Part of a small language model's weights: vocabulary 8192.
MLP neurons of a small language model. Each row is named by its layer, matrix (gate and up: input weights) and neuron, and shows model dimensions 320-447. Each number is 50 + 10 x the weight over its row's rms, rounded and kept within 0 to 99. A neuron's up and down rows have the sign that makes its largest values positive.
After each neuron's rows, "fires in" lists the words (lower case) most often at its 100 highest values on Wikipedia text that the model never trained on.

L7.gate190:47 69 36 50 42 48 64 51 35 57 44 58 47 58 58 48 58 50 55 52 61 52 47 55 59 44 62 33 34 47 50 38 39 42 46 45 32 35 55 64 43 60 51 50 51 53 42 56 74 58 55 38 60 60 37 49 62 59 59 64 55 33 51 38 42 47 52 61 68 37 51 56 45 72 34 62 52 45 63 48 62 51 51 47 62 44 69 45 44 56 46 46 45 45 57 53 23 70 53 41 58 43 35 56 49 63 49 44 45 57 34 61 44 54 48 41 36 66 47 61 66 37 35 40 49 37 45 57
L7.up190:64 58 21 48 64 39 54 53 47 50 57 45 52 47 43 58 60 55 55 53 51 44 48 52 48 45 50 58 53 50 64 70 53 43 59 49 34 58 54 52 75 50 61 40 31 42 57 37 42 51 50 27 65 37 59 41 46 32 49 40 39 46 57 56 33 28 77 57 32 67 45 36 43 54 52 58 76 44 42 73 58 54 58 51 48 51 54 50 61 42 46 47 46 48 46 50 61 46 34 32 51 32 64 61 69 32 46 49 54 52 57 69 60 33 55 44 63 52 43 47 46 52 58 29 36 51 55 57
fires in: "to", "would", "could", "had", "did", "should"

L7.gate1296:53 66 40 36 51 52 51 52 57 59 47 29 62 65 52 46 50 68 50 47 60 34 46 50 61 36 44 34 51 49 55 52 40 61 46 47 64 61 52 50 53 65 41 54 50 47 42 58 52 43 36 39 50 40 46 69 44 54 59 25 53 62 60 54 53 43 50 65 58 63 54 42 57 58 58 57 59 43 57 57 42 40 27 48 37 40 40 35 54 43 49 65 44 74 51 44 60 51 44 59 70 45 51 38 63 34 59 35 35 45 50 54 38 48 39 44 42 43 31 67 43 46 50 47 68 54 43 50
L7.up1296:63 54 31 67 31 52 45 59 51 61 52 45 52 57 52 41 47 56 56 42 43 48 47 57 42 54 41 52 35 62 69 62 46 44 44 51 41 55 48 53 68 59 35 53 40 52 56 39 56 64 62 53 54 41 42 41 48 53 63 42 56 31 57 58 37 50 38 49 58 47 54 44 46 40 49 44 43 49 54 34 41 50 44 46 55 49 50 45 60 48 54 43 61 63 58 45 59 52 38 53 53 39 30 50 46 50 50 32 41 31 58 42 48 40 40 58 51 52 26 49 43 42 45 56 56 53 46 44
fires in: "s", "the", "from", "over", "used", "first"

L8.gate1424:40 64 39 49 64 47 45 51 35 55 51 55 62 54 64 57 50 43 62 46 50 33 53 38 36 36 61 54 49 52 60 36 49 47 60 42 45 55 40 54 44 55 22 39 40 59 39 42 58 38 50 49 40 52 54 43 46 39 55 55 48 40 52 53 57 50 60 73 53 59 37 58 45 44 51 62 51 50 48 46 36 43 49 45 60 45 42 58 44 48 43 32 54 46 46 35 43 55 54 46 51 45 61 48 46 43 41 51 40 43 46 48 45 56 37 60 29 51 54 52 54 59 45 41 26 50 44 64
L8.up1424:58 56 54 51 43 48 59 51 51 40 62 45 25 61 56 55 57 38 29 33 53 61 43 36 37 57 66 40 61 55 26 46 52 43 39 47 48 45 57 49 58 35 51 42 36 61 37 49 68 40 58 59 59 61 57 40 35 38 35 38 58 54 53 62 49 50 48 58 58 46 44 46 41 57 60 51 31 34 65 63 26 50 64 31 73 66 35 59 39 49 50 62 42 44 54 48 36 32 35 51 71 46 44 36 42 64 62 51 55 46 66 51 46 40 45 48 49 43 50 40 55 60 38 45 72 57 39 67
fires in: "and"

L8.gate1534:47 41 46 45 51 53 58 56 55 50 47 55 43 54 39 50 46 42 47 47 32 37 53 57 56 59 45 59 39 64 35 67 42 43 49 59 46 55 65 44 52 51 32 45 64 40 48 38 51 50 45 41 66 59 40 49 56 46 49 32 57 47 61 37 43 65 47 44 42 40 48 46 68 58 65 40 43 52 74 59 45 36 54 51 55 52 27 71 50 48 40 46 72 34 67 43 47 45 57 43 45 49 38 45 64 61 56 66 43 59 68 71 56 47 37 42 56 66 37 41 57 42 68 38 41 63 41 65
L8.up1534:49 41 45 65 57 43 36 54 54 57 29 60 49 38 44 41 50 31 51 60 36 53 47 56 42 62 57 45 57 60 53 38 33 40 42 40 67 33 51 51 56 44 44 58 48 46 33 35 45 47 62 56 32 69 61 44 46 47 51 34 54 41 51 45 67 49 39 41 49 52 58 62 36 42 57 43 47 54 44 44 38 39 68 51 44 69 39 60 66 51 45 51 58 48 52 51 54 42 70 38 53 44 41 53 38 57 36 64 42 48 45 55 60 59 58 54 61 39 63 36 58 34 54 29 39 63 29 55
fires in: "and", "who", "but", "later", "jost"

L7.gate268:55 44 39 54 49 39 36 53 66 43 64 53 59 44 63 59 54 56 58 43 72 38 39 42 38 44 39 33 64 47 57 50 50 71 57 45 51 47 69 57 41 37 49 57 56 62 54 51 44 43 66 56 30 49 55 58 51 42 54 47 52 48 55 64 51 57 62 49 53 59 63 45 59 49 36 47 42 41 64 31 36 65 58 42 38 60 59 61 49 56 50 66 65 53 51 50 57 60 59 47 52 42 60 56 57 51 61 47 46 69 50 64 53 61 55 36 52 49 66 54 49 46 56 36 49 32 58 31
L7.up268:61 53 29 38 59 60 34 60 68 43 44 70 47 57 40 54 37 32 40 58 52 44 48 53 48 48 53 53 41 50 49 55 47 46 41 49 44 57 42 58 38 37 61 69 56 54 64 50 51 66 48 52 31 40 49 58 51 49 36 64 50 42 25 64 67 54 54 70 42 43 56 58 43 42 45 38 49 53 48 52 64 34 33 42 40 56 54 24 55 44 57 43 47 43 41 34 45 38 45 43 65 76 64 62 62 48 31 56 48 25 47 45 45 41 47 46 35 68 60 58 40 60 59 63 49 39 58 42
fires in: "in", "with", "have", "has", "on"

L7.gate253:49 35 32 56 51 52 55 46 31 46 51 59 61 42 57 60 54 41 36 45 65 39 52 65 31 49 63 46 37 39 44 56 49 45 39 51 45 41 62 51 53 39 48 57 45 31 45 52 70 47 50 25 56 51 32 47 39 48 35 57 52 48 40 56 41 59 65 61 42 53 48 44 44 39 65 54 50 56 39 59 64 42 61 48 51 62 34 45 45 36 45 48 47 50 38 59 55 53 44 44 49 38 57 43 56 26 30 61 35 52 71 51 42 42 42 50 58 38 54 63 57 63 40 30 44 41 53 42
L7.up253:46 47 46 60 45 44 36 45 42 49 53 52 64 53 32 54 51 51 42 61 53 62 48 40 38 64 50 39 63 45 48 39 57 45 75 43 61 55 51 49 65 51 43 44 56 51 54 33 48 43 59 28 46 37 61 31 51 53 57 51 51 41 62 43 63 36 44 64 45 57 40 54 48 44 41 49 50 56 44 71 27 53 41 56 56 46 52 39 50 52 48 50 44 45 62 46 52 68 59 65 46 53 60 27 36 50 57 53 52 43 44 25 61 42 47 41 54 40 44 37 35 56 66 55 63 30 62 57
fires in: "was", "is", "been", "were"

L7.gate977:40 47 50 43 54 54 58 37 63 44 62 50 59 66 65 51 47 34 45 38 54 63 63 52 52 43 56 28 48 70 36 41 61 49 59 42 47 62 40 53 69 43 54 66 56 55 39 49 34 54 62 43 31 59 63 48 50 45 62 48 34 56 61 50 58 67 50 52 40 48 60 59 42 51 63 48 65 29 59 49 37 54 79 40 69 39 41 44 36 59 53 56 71 53 51 51 48 50 50 56 31 63 68 47 31 36 56 44 56 56 59 63 51 50 53 39 53 46 49 52 33 60 55 59 52 48 39 57
L7.up977:58 50 51 57 39 43 74 62 60 53 44 25 42 48 46 41 42 31 57 44 57 35 42 61 37 47 59 60 46 40 56 51 67 58 61 43 35 58 69 39 48 41 58 55 53 43 49 46 39 28 45 35 54 34 53 48 32 47 57 64 58 48 44 44 49 43 43 68 52 52 49 38 68 52 61 53 60 46 43 47 24 36 35 49 66 62 27 52 45 57 52 53 40 50 49 77 40 55 52 38 41 36 31 46 34 54 63 48 49 59 18 48 55 44 44 57 44 51 51 33 49 71 43 55 41 45 45 56
fires in: "and"

L9.gate583:45 54 40 63 63 60 68 50 59 30 44 56 52 41 52 53 42 44 58 57 81 55 57 50 62 50 50 63 40 61 54 57 40 67 61 55 55 31 61 41 64 56 62 44 57 44 31 41 57 61 46 52 47 59 55 48 51 58 60 66 41 37 50 47 37 54 70 47 44 67 44 51 59 44 44 35 52 53 72 59 63 63 30 39 60 57 41 41 34 51 43 56 46 49 56 44 47 46 50 53 56 35 34 44 60 47 49 53 49 42 51 41 55 49 53 55 45 55 47 53 58 57 61 53 41 33 42 38
L9.up583:49 39 44 57 64 42 51 53 33 54 49 37 45 45 49 47 49 62 32 32 53 25 56 52 56 46 37 52 62 55 62 68 56 51 46 49 53 43 60 41 59 59 60 55 42 70 46 54 69 60 62 52 44 60 47 56 54 61 45 40 42 49 52 43 41 44 59 54 52 30 38 55 67 42 38 37 54 44 51 52 70 49 39 61 60 49 53 43 61 37 54 40 52 49 28 42 47 56 58 48 59 54 57 65 49 45 61 49 57 34 46 47 46 55 48 49 55 46 46 50 61 64 33 31 57 38 58 57
fires in: "to", "in", "by", "at"

L7.gate230:56 60 49 67 66 54 30 45 41 69 51 43 48 56 50 38 39 53 71 59 30 56 33 43 26 47 60 61 65 57 73 56 55 43 57 52 50 57 50 63 52 58 60 61 39 51 54 54 35 43 51 52 49 48 29 42 63 47 53 56 48 59 42 56 60 66 48 52 58 42 61 64 57 45 43 55 46 39 42 55 37 43 44 45 63 45 51 56 39 56 62 35 45 60 63 53 59 47 54 39 55 48 45 38 47 53 48 47 53 46 45 57 45 58 47 44 62 28 63 41 48 40 52 58 40 53 38 47
L7.up230:45 53 69 54 49 45 46 58 38 63 57 62 38 40 33 56 44 36 52 46 51 48 58 31 41 53 53 37 62 58 55 71 34 66 49 53 70 54 69 48 57 43 61 47 33 71 49 65 53 57 54 59 60 70 34 54 49 55 54 38 50 38 70 40 39 34 17 56 46 49 69 57 41 56 41 48 47 77 57 71 34 41 50 56 42 37 47 56 53 36 43 60 51 64 47 58 54 50 64 45 64 35 55 56 38 58 57 48 54 48 46 52 42 66 60 62 60 56 46 55 52 56 50 60 44 52 44 65
fires in: "to", "from", "since", "of"

L8.gate1404:40 46 41 33 56 51 74 42 63 47 57 44 60 43 43 61 42 57 60 60 43 30 44 46 62 42 50 43 37 54 57 66 41 70 40 52 56 53 50 40 61 68 60 57 53 49 51 46 47 43 29 53 49 39 58 41 53 40 55 51 52 40 47 50 51 47 52 42 46 57 46 66 70 39 62 62 50 44 56 69 63 46 55 52 38 50 55 52 45 34 51 47 38 62 57 42 60 65 41 55 52 50 51 50 70 56 52 56 43 44 43 44 47 47 65 26 58 60 57 55 46 60 35 44 56 46 51 45
L8.up1404:63 61 55 53 40 32 53 54 46 74 47 52 51 65 52 55 65 58 67 70 45 55 46 32 46 52 55 58 27 57 40 39 66 29 55 55 65 37 35 63 61 40 33 47 44 49 51 53 63 50 49 23 65 46 45 48 49 54 43 29 59 48 63 48 49 42 49 52 64 60 58 68 53 38 48 41 44 50 63 49 38 44 65 60 70 60 38 51 37 50 72 44 57 61 53 41 59 60 40 55 59 46 72 53 51 51 44 45 44 51 63 58 47 52 57 60 47 52 45 55 65 56 66 47 42 28 27 56
fires in: "the", "s", "its", "his"

L7.gate839:49 62 38 55 51 47 43 27 50 50 63 27 71 60 57 52 49 48 36 47 60 39 50 47 54 44 47 45 42 53 60 51 38 56 69 48 60 57 55 39 39 35 45 60 60 46 37 54 65 56 48 56 34 38 70 59 56 54 31 45 49 45 49 47 51 53 52 55 60 48 39 65 52 43 29 51 70 43 59 60 46 29 28 48 60 57 51 49 51 39 64 23 40 66 37 45 52 56 50 56 51 34 56 54 33 44 62 46 49 49 51 62 49 35 41 49 60 66 54 60 42 51 56 63 50 50 61 67
L7.up839:62 39 45 62 45 13 39 53 38 45 54 46 52 48 41 41 50 61 63 49 64 54 56 60 46 59 38 29 38 56 55 53 45 48 65 43 40 51 60 61 61 35 59 52 43 47 37 49 36 42 50 61 51 45 75 39 43 41 53 40 42 42 46 48 49 55 26 69 50 75 42 45 53 59 40 52 35 36 55 53 48 54 69 51 62 42 57 76 54 41 47 46 50 53 47 44 43 53 43 67 52 59 57 34 32 45 60 44 47 60 68 69 45 67 47 64 68 35 55 51 42 61 64 48 52 58 64 48
fires in: "was", "were", "later", "be", "now", "been"

L7.gate21:43 55 37 61 52 61 43 41 48 50 54 64 69 42 57 58 49 24 65 59 50 65 56 36 53 50 45 53 42 56 66 58 52 51 48 33 58 42 37 63 44 47 46 55 57 55 42 36 32 34 45 56 48 52 43 47 58 49 48 59 43 43 43 53 50 40 66 40 51 42 55 51 62 59 59 38 46 38 46 55 50 37 72 42 57 63 50 65 52 54 62 66 63 48 46 54 55 46 44 54 59 47 54 52 54 59 66 57 48 68 62 53 61 50 62 56 46 48 41 53 38 58 57 44 43 38 47 65
L7.up21:46 48 40 36 33 64 47 59 74 58 41 49 56 51 49 59 35 45 32 29 62 38 48 63 34 49 63 51 61 43 66 52 65 31 64 43 53 47 31 52 44 38 53 51 51 50 47 54 32 55 50 48 32 54 65 36 42 54 48 45 43 48 49 43 67 44 53 45 50 51 65 52 52 42 57 58 52 35 51 53 38 57 49 44 55 42 52 69 46 37 53 40 41 37 54 35 54 52 52 61 47 40 46 56 55 48 44 72 57 68 51 59 71 44 47 33 43 42 61 54 39 44 49 45 44 50 33 62
fires in: "had", "has", "have", "also", "in"

L7.gate974:63 53 54 56 38 42 35 48 37 58 46 49 49 48 62 45 59 46 45 58 52 51 60 42 50 46 75 54 50 70 58 33 61 49 58 29 60 43 67 54 36 45 46 51 52 62 41 55 33 32 49 59 54 60 49 45 35 43 48 55 44 48 47 63 64 57 47 68 55 54 46 63 30 48 80 61 50 52 63 48 58 30 51 44 87 57 55 52 48 37 60 50 60 38 47 55 52 51 46 60 51 52 39 50 39 51 55 41 34 62 57 39 53 49 44 50 50 35 49 43 47 39 52 44 33 52 36 47
L7.up974:42 52 46 46 69 53 57 51 53 59 40 51 55 62 45 59 58 33 52 45 42 69 44 30 49 46 55 60 60 28 66 51 57 48 40 63 58 46 47 57 39 43 47 37 42 41 43 47 54 37 29 57 34 50 48 48 42 43 50 52 32 57 41 47 52 57 63 36 52 46 76 58 36 38 55 44 56 52 51 66 39 62 50 46 37 30 49 59 57 39 30 57 50 67 50 38 34 48 65 45 59 35 65 40 42 37 48 58 51 56 48 48 63 59 37 69 40 55 50 43 53 41 38 35 70 56 55 39
fires in: "and", "or"

L7.gate599:58 57 32 59 48 44 56 60 22 72 42 48 44 34 57 42 47 56 44 64 29 36 51 51 59 40 54 41 64 60 52 50 35 40 44 49 57 54 53 54 40 57 50 50 55 60 63 42 33 60 48 43 53 33 40 53 58 45 39 46 39 42 46 70 39 63 58 28 50 56 51 43 47 64 51 44 47 49 41 32 63 65 32 45 48 57 47 63 60 35 49 50 47 48 52 49 61 52 63 43 60 44 48 49 56 44 59 36 47 52 42 55 35 50 47 43 43 67 51 29 51 51 51 55 45 37 46 53
L7.up599:44 50 42 52 62 51 27 55 54 50 62 57 39 34 45 41 55 50 51 52 47 53 69 40 42 42 56 32 41 49 32 59 56 53 47 52 59 45 39 59 25 49 37 46 34 49 55 77 66 51 41 56 51 61 43 33 52 52 54 48 38 73 63 54 36 37 45 38 49 61 45 45 46 47 31 49 46 31 54 44 51 56 50 54 53 61 54 44 51 66 60 52 43 56 29 22 40 54 33 51 43 34 61 46 46 33 40 38 51 48 38 57 57 51 68 42 46 49 62 49 44 62 64 58 64 36 53 63
fires in: "in", "a", "of", "from", "to", "into"

L7.gate95:40 59 37 54 52 56 58 44 41 56 52 58 54 47 62 51 57 56 51 47 39 37 59 28 57 18 63 44 50 61 38 60 36 56 51 36 44 55 55 66 40 53 57 52 54 46 52 59 53 38 52 35 55 63 51 49 49 68 56 50 43 61 51 46 57 49 22 45 41 53 15 52 63 59 48 49 56 44 71 59 65 54 58 56 41 50 46 49 48 38 73 62 43 62 55 41 52 50 41 55 58 48 49 66 55 62 27 42 40 44 55 53 40 56 38 41 40 68 53 68 33 46 58 36 28 55 45 52
L7.up95:54 60 62 41 51 59 62 57 35 57 29 53 33 49 50 41 57 51 65 53 45 49 66 43 52 20 58 56 60 40 52 58 43 38 38 46 35 46 50 57 41 53 83 60 44 54 62 57 55 52 49 46 48 45 57 39 47 64 50 64 32 47 46 28 44 46 36 35 43 60 38 34 54 53 40 39 52 58 58 36 54 70 44 44 58 50 62 70 53 69 37 49 50 56 47 52 44 61 46 39 42 47 30 54 53 57 46 51 61 51 43 47 55 46 45 62 35 46 44 61 43 56 66 40 52 59 52 46
fires in: "a"

L9.gate1461:60 56 47 40 50 57 64 61 40 43 38 44 52 43 55 60 53 49 73 36 50 55 65 47 55 49 72 48 43 48 62 50 51 50 59 41 62 58 59 48 69 54 76 57 47 42 67 38 66 48 39 56 60 52 64 58 58 50 56 38 47 35 33 43 49 54 62 52 50 33 46 38 46 50 55 52 59 32 71 49 58 40 37 62 64 56 65 55 49 60 49 52 61 51 45 45 77 35 43 43 64 54 52 48 48 58 45 29 35 41 49 39 45 58 32 40 66 41 35 64 46 49 54 54 47 53 60 62
L9.up1461:56 64 43 61 66 62 49 51 41 70 39 48 36 33 53 55 62 38 41 47 33 55 45 34 54 45 60 46 41 57 36 48 35 41 40 46 56 35 56 49 34 27 61 43 39 57 58 62 51 33 48 46 54 32 59 59 47 60 63 41 43 34 35 48 52 42 66 30 64 51 51 57 40 49 45 54 26 63 62 53 37 40 31 54 55 48 46 70 45 48 46 53 49 62 34 45 63 48 57 54 63 48 66 51 55 49 41 37 48 42 66 60 63 44 57 51 42 39 47 57 35 68 55 37 45 35 47 42
fires in: "in", "since", "from", "of", "by", "first"

L8.gate538:53 47 57 49 30 43 58 52 53 65 49 65 51 56 60 53 55 37 46 33 49 58 44 44 42 65 56 40 48 56 50 53 46 63 49 58 49 52 45 30 50 38 53 51 45 36 67 40 42 56 65 39 34 59 60 55 49 49 35 35 40 47 55 57 31 47 46 66 54 62 62 62 61 48 53 60 48 49 40 69 56 40 56 43 54 34 46 49 61 62 47 54 56 49 52 58 45 35 40 51 63 68 50 43 61 61 41 63 34 59 59 49 59 68 65 51 66 36 70 58 55 53 53 54 49 51 53 49
L8.up538:61 42 64 57 53 30 64 52 53 52 49 54 54 48 53 67 68 30 57 34 37 45 42 50 56 48 45 48 49 57 64 48 46 45 59 49 49 59 36 45 59 45 60 51 48 56 57 46 47 48 57 53 54 39 53 61 55 66 37 57 45 57 56 42 66 50 39 61 70 37 58 46 55 50 46 61 28 62 47 63 47 56 70 49 47 71 40 52 65 43 49 41 63 51 39 62 42 53 63 44 43 60 33 57 49 57 67 55 37 46 54 32 52 68 51 51 45 32 64 46 63 56 54 55 38 40 54 48
fires in: "and", "was", "be", "later", "never", "is"

L7.gate1391:60 66 55 54 56 48 38 54 49 63 43 44 55 70 50 43 40 32 56 54 31 61 51 55 68 36 36 36 46 64 43 61 55 63 61 39 62 21 59 49 54 52 52 39 51 65 51 44 42 56 56 52 57 44 36 70 45 45 57 56 58 49 52 67 42 50 47 37 54 70 58 38 45 53 38 48 60 32 34 61 38 53 51 39 56 60 30 47 42 44 41 46 46 69 56 44 72 50 53 45 59 58 48 56 62 60 52 47 47 53 55 63 46 37 44 67 56 42 64 52 52 56 54 49 53 49 46 43
L7.up1391:51 43 45 58 38 50 36 55 28 47 44 52 59 34 70 64 55 28 49 41 31 64 70 46 48 52 52 65 55 60 46 59 51 44 34 47 77 34 53 57 59 58 43 52 53 45 49 53 42 58 56 40 32 45 40 57 64 52 62 46 65 50 44 62 48 52 51 63 58 47 72 45 47 58 37 52 41 30 38 44 54 51 59 50 48 46 54 59 43 44 48 40 60 45 31 66 48 32 59 63 59 55 52 67 37 52 58 47 41 42 39 49 50 61 38 57 42 50 61 42 33 39 52 54 59 41 35 59
fires in: "by", "into", "and", "to", "from", "through"

L7.gate741:49 68 47 68 51 50 63 45 42 43 42 49 44 50 69 59 35 47 65 59 69 31 64 45 58 41 45 61 44 61 51 43 40 49 40 70 53 50 58 53 64 52 56 38 44 50 49 64 56 42 61 29 41 35 63 48 38 53 44 43 40 47 36 62 43 62 37 41 46 53 51 59 63 33 46 57 50 46 36 56 48 58 48 47 52 45 79 50 51 40 70 58 46 39 54 65 45 70 31 58 48 62 51 50 58 66 32 42 51 62 63 48 49 61 47 64 57 57 69 49 35 45 57 42 38 42 51 51
L7.up741:47 55 41 58 50 69 59 68 32 29 53 36 38 61 58 58 44 33 35 61 49 55 61 49 58 58 35 49 62 54 51 50 38 44 56 40 66 50 44 50 53 34 63 21 39 43 58 55 50 46 62 60 51 53 36 56 43 54 62 56 58 44 48 63 53 52 66 65 38 48 61 49 49 61 39 40 56 52 53 48 53 46 34 43 56 38 61 56 50 63 49 35 42 63 43 53 48 33 56 47 77 45 49 54 54 58 46 38 50 55 44 44 30 57 67 57 39 56 47 49 56 46 41 50 39 41 46 55
fires in: "by", "to", "some", "evil"

L7.gate798:38 57 24 47 54 50 45 50 40 50 68 51 62 39 38 37 47 54 54 39 32 38 39 64 38 50 53 58 29 40 40 60 47 42 47 19 48 58 50 49 47 57 40 41 63 50 62 45 31 50 43 49 40 26 43 39 50 55 44 39 58 46 48 59 58 43 57 50 57 53 47 39 51 49 59 40 47 54 50 43 69 49 50 20 61 43 49 37 43 51 35 39 50 66 45 47 66 42 64 64 56 51 47 57 57 36 31 42 46 50 60 54 68 48 50 68 57 45 35 49 38 45 47 47 47 68 56 67
L7.up798:60 40 37 48 47 50 35 56 62 46 47 34 62 62 58 28 51 53 27 40 47 55 58 48 40 35 47 54 27 45 50 51 46 52 59 53 46 40 39 36 52 45 42 63 67 46 45 47 30 59 47 52 42 41 57 33 55 49 48 38 42 63 53 55 57 52 44 44 72 38 60 42 46 41 45 68 39 59 46 29 53 46 63 49 49 46 37 28 47 48 56 58 53 46 49 23 44 44 55 55 35 45 43 52 55 43 46 50 49 49 52 49 59 50 49 45 74 46 40 51 36 40 47 48 45 60 36 79
fires in: "as", "the", "named", "first", "appointed"

L8.gate881:46 58 31 46 57 57 47 55 58 56 53 59 44 61 57 65 42 57 44 49 52 57 63 43 58 39 63 38 57 50 54 48 54 42 47 57 48 50 46 55 44 44 42 52 57 60 34 47 42 48 69 44 47 61 52 35 39 39 39 65 47 59 47 60 43 63 47 60 55 57 37 38 56 39 47 39 47 42 45 60 81 56 43 58 63 54 39 51 38 69 43 65 52 50 46 61 39 44 45 34 47 46 57 41 61 36 33 53 45 65 49 64 51 49 30 50 29 49 46 65 53 37 35 47 40 47 55 41
L8.up881:43 52 51 39 39 51 50 46 68 60 45 27 41 51 48 53 53 44 45 52 32 58 45 39 47 34 43 58 46 61 67 52 36 54 43 61 26 59 51 55 44 49 60 58 60 66 56 72 64 31 35 58 34 44 65 59 49 63 47 57 68 39 35 57 61 36 50 51 37 38 37 52 57 60 46 50 64 48 60 47 45 58 48 39 43 55 53 53 52 42 39 43 49 58 46 57 49 54 43 27 38 52 44 58 62 54 48 58 50 62 50 53 44 63 49 54 38 47 56 62 61 33 45 54 39 61 38 50
fires in: "a"

L7.gate1061:54 63 49 51 73 40 37 48 56 43 48 48 55 52 38 55 53 38 33 67 34 45 50 60 42 70 56 58 44 57 37 46 53 35 48 44 63 57 37 37 65 28 45 60 45 57 53 27 48 65 56 54 49 41 34 44 54 54 49 56 43 58 32 69 38 58 50 36 54 65 33 51 43 50 57 56 52 39 48 46 37 35 62 45 42 51 41 77 48 52 70 27 49 47 53 43 38 43 47 55 45 42 45 34 51 67 35 71 41 55 58 59 55 45 39 50 48 58 75 48 45 67 49 67 44 50 64 52
L7.up1061:46 47 49 47 55 35 29 66 45 66 26 60 34 51 35 55 53 39 42 70 43 59 64 49 50 68 60 51 50 44 54 49 54 20 33 48 66 53 35 41 54 57 49 52 57 47 59 53 52 60 65 36 44 37 45 39 45 52 47 63 44 64 34 55 38 66 53 53 41 63 69 55 50 46 48 41 40 36 62 54 46 61 65 49 52 26 41 59 43 48 49 51 49 48 53 53 58 47 49 59 57 42 46 62 50 43 38 45 30 63 48 50 42 32 53 53 40 61 62 46 29 33 51 53 47 35 62 42
fires in: "and"

L8.gate727:40 60 59 55 47 38 64 49 41 52 35 47 74 44 35 64 48 42 43 35 61 47 42 65 24 44 55 47 26 55 60 43 31 64 36 42 29 57 30 41 67 52 52 44 45 66 55 40 61 65 49 44 62 51 45 52 41 65 55 42 57 52 37 65 42 40 40 33 48 37 53 58 41 57 62 42 32 42 63 47 46 65 39 37 21 43 62 48 40 41 59 40 50 68 37 31 49 63 41 64 33 51 54 17 51 61 39 48 33 48 49 30 43 39 49 34 52 67 50 48 54 51 57 51 39 30 42 59
L8.up727:62 43 53 46 38 55 51 36 45 62 39 50 53 40 69 37 42 60 45 57 51 46 61 34 44 53 68 58 51 71 58 52 56 59 44 52 45 53 47 68 51 36 37 69 50 65 51 50 61 39 61 46 37 51 67 40 42 55 43 50 52 43 53 53 40 41 48 36 52 56 30 52 36 68 54 37 57 36 62 46 63 67 52 56 66 60 44 51 59 38 65 42 54 68 46 44 31 64 42 61 55 63 51 59 48 38 43 51 57 57 44 54 29 52 67 55 33 70 41 75 59 43 55 62 42 35 50 51
fires in: "his", "s", "their", "her"

L7.gate1606:54 50 37 40 63 64 61 45 40 50 52 46 52 65 49 50 36 40 58 59 66 62 64 38 27 50 72 41 46 62 60 60 36 40 54 43 56 45 50 59 41 67 43 42 48 52 53 50 59 51 30 45 37 53 44 47 41 60 58 36 62 57 61 36 59 51 55 33 48 64 49 22 36 58 47 36 50 25 68 49 58 48 37 40 57 40 48 54 40 48 52 60 68 45 52 44 32 48 37 54 54 58 50 57 25 48 28 58 56 58 36 55 75 48 57 51 43 42 49 41 54 19 51 42 34 51 38 59
L7.up1606:51 51 56 68 70 58 57 49 45 52 55 37 51 68 41 37 28 44 41 34 61 45 50 68 52 37 50 41 57 47 57 49 42 50 54 65 55 42 66 51 40 56 44 33 43 38 62 49 62 49 63 32 54 64 57 58 37 45 37 47 64 43 68 53 38 49 64 55 42 55 70 45 32 47 45 40 58 59 55 46 64 59 55 54 67 41 58 60 47 44 45 39 43 53 54 56 74 47 52 72 57 28 50 52 27 32 51 35 43 57 38 55 60 39 45 51 55 37 61 62 64 49 58 61 38 49 33 54
fires in: "in", "of", "or", "from"

L7.gate685:43 48 44 69 58 35 52 48 45 50 46 51 46 41 57 42 53 56 58 61 24 48 62 65 77 52 66 55 51 63 57 47 22 49 50 35 47 58 41 50 54 50 46 52 59 58 63 55 43 31 52 33 53 44 71 55 46 51 46 41 48 60 50 55 60 51 39 40 39 63 55 49 48 52 48 31 37 31 43 42 57 51 58 54 48 35 44 45 52 47 54 56 51 50 46 68 48 39 50 51 39 49 41 52 46 45 43 59 36 59 61 40 58 48 36 39 56 57 58 40 55 52 62 48 49 55 34 71
L7.up685:57 42 54 64 32 58 48 53 35 50 69 52 55 54 74 61 59 52 33 33 34 43 42 50 53 56 48 33 67 49 36 55 35 42 43 45 50 49 30 47 67 68 59 52 41 42 50 46 45 49 60 29 40 49 41 48 59 37 23 46 40 63 75 50 42 42 58 65 60 54 31 60 46 59 51 55 50 43 33 28 50 56 56 38 61 39 60 40 55 48 59 43 53 34 59 65 40 56 57 51 29 61 51 45 49 68 47 52 57 50 51 63 49 56 61 52 38 71 48 45 40 59 64 41 31 36 34 67
fires in: "a", "of", "secretary", "to", "by", "lieutenant"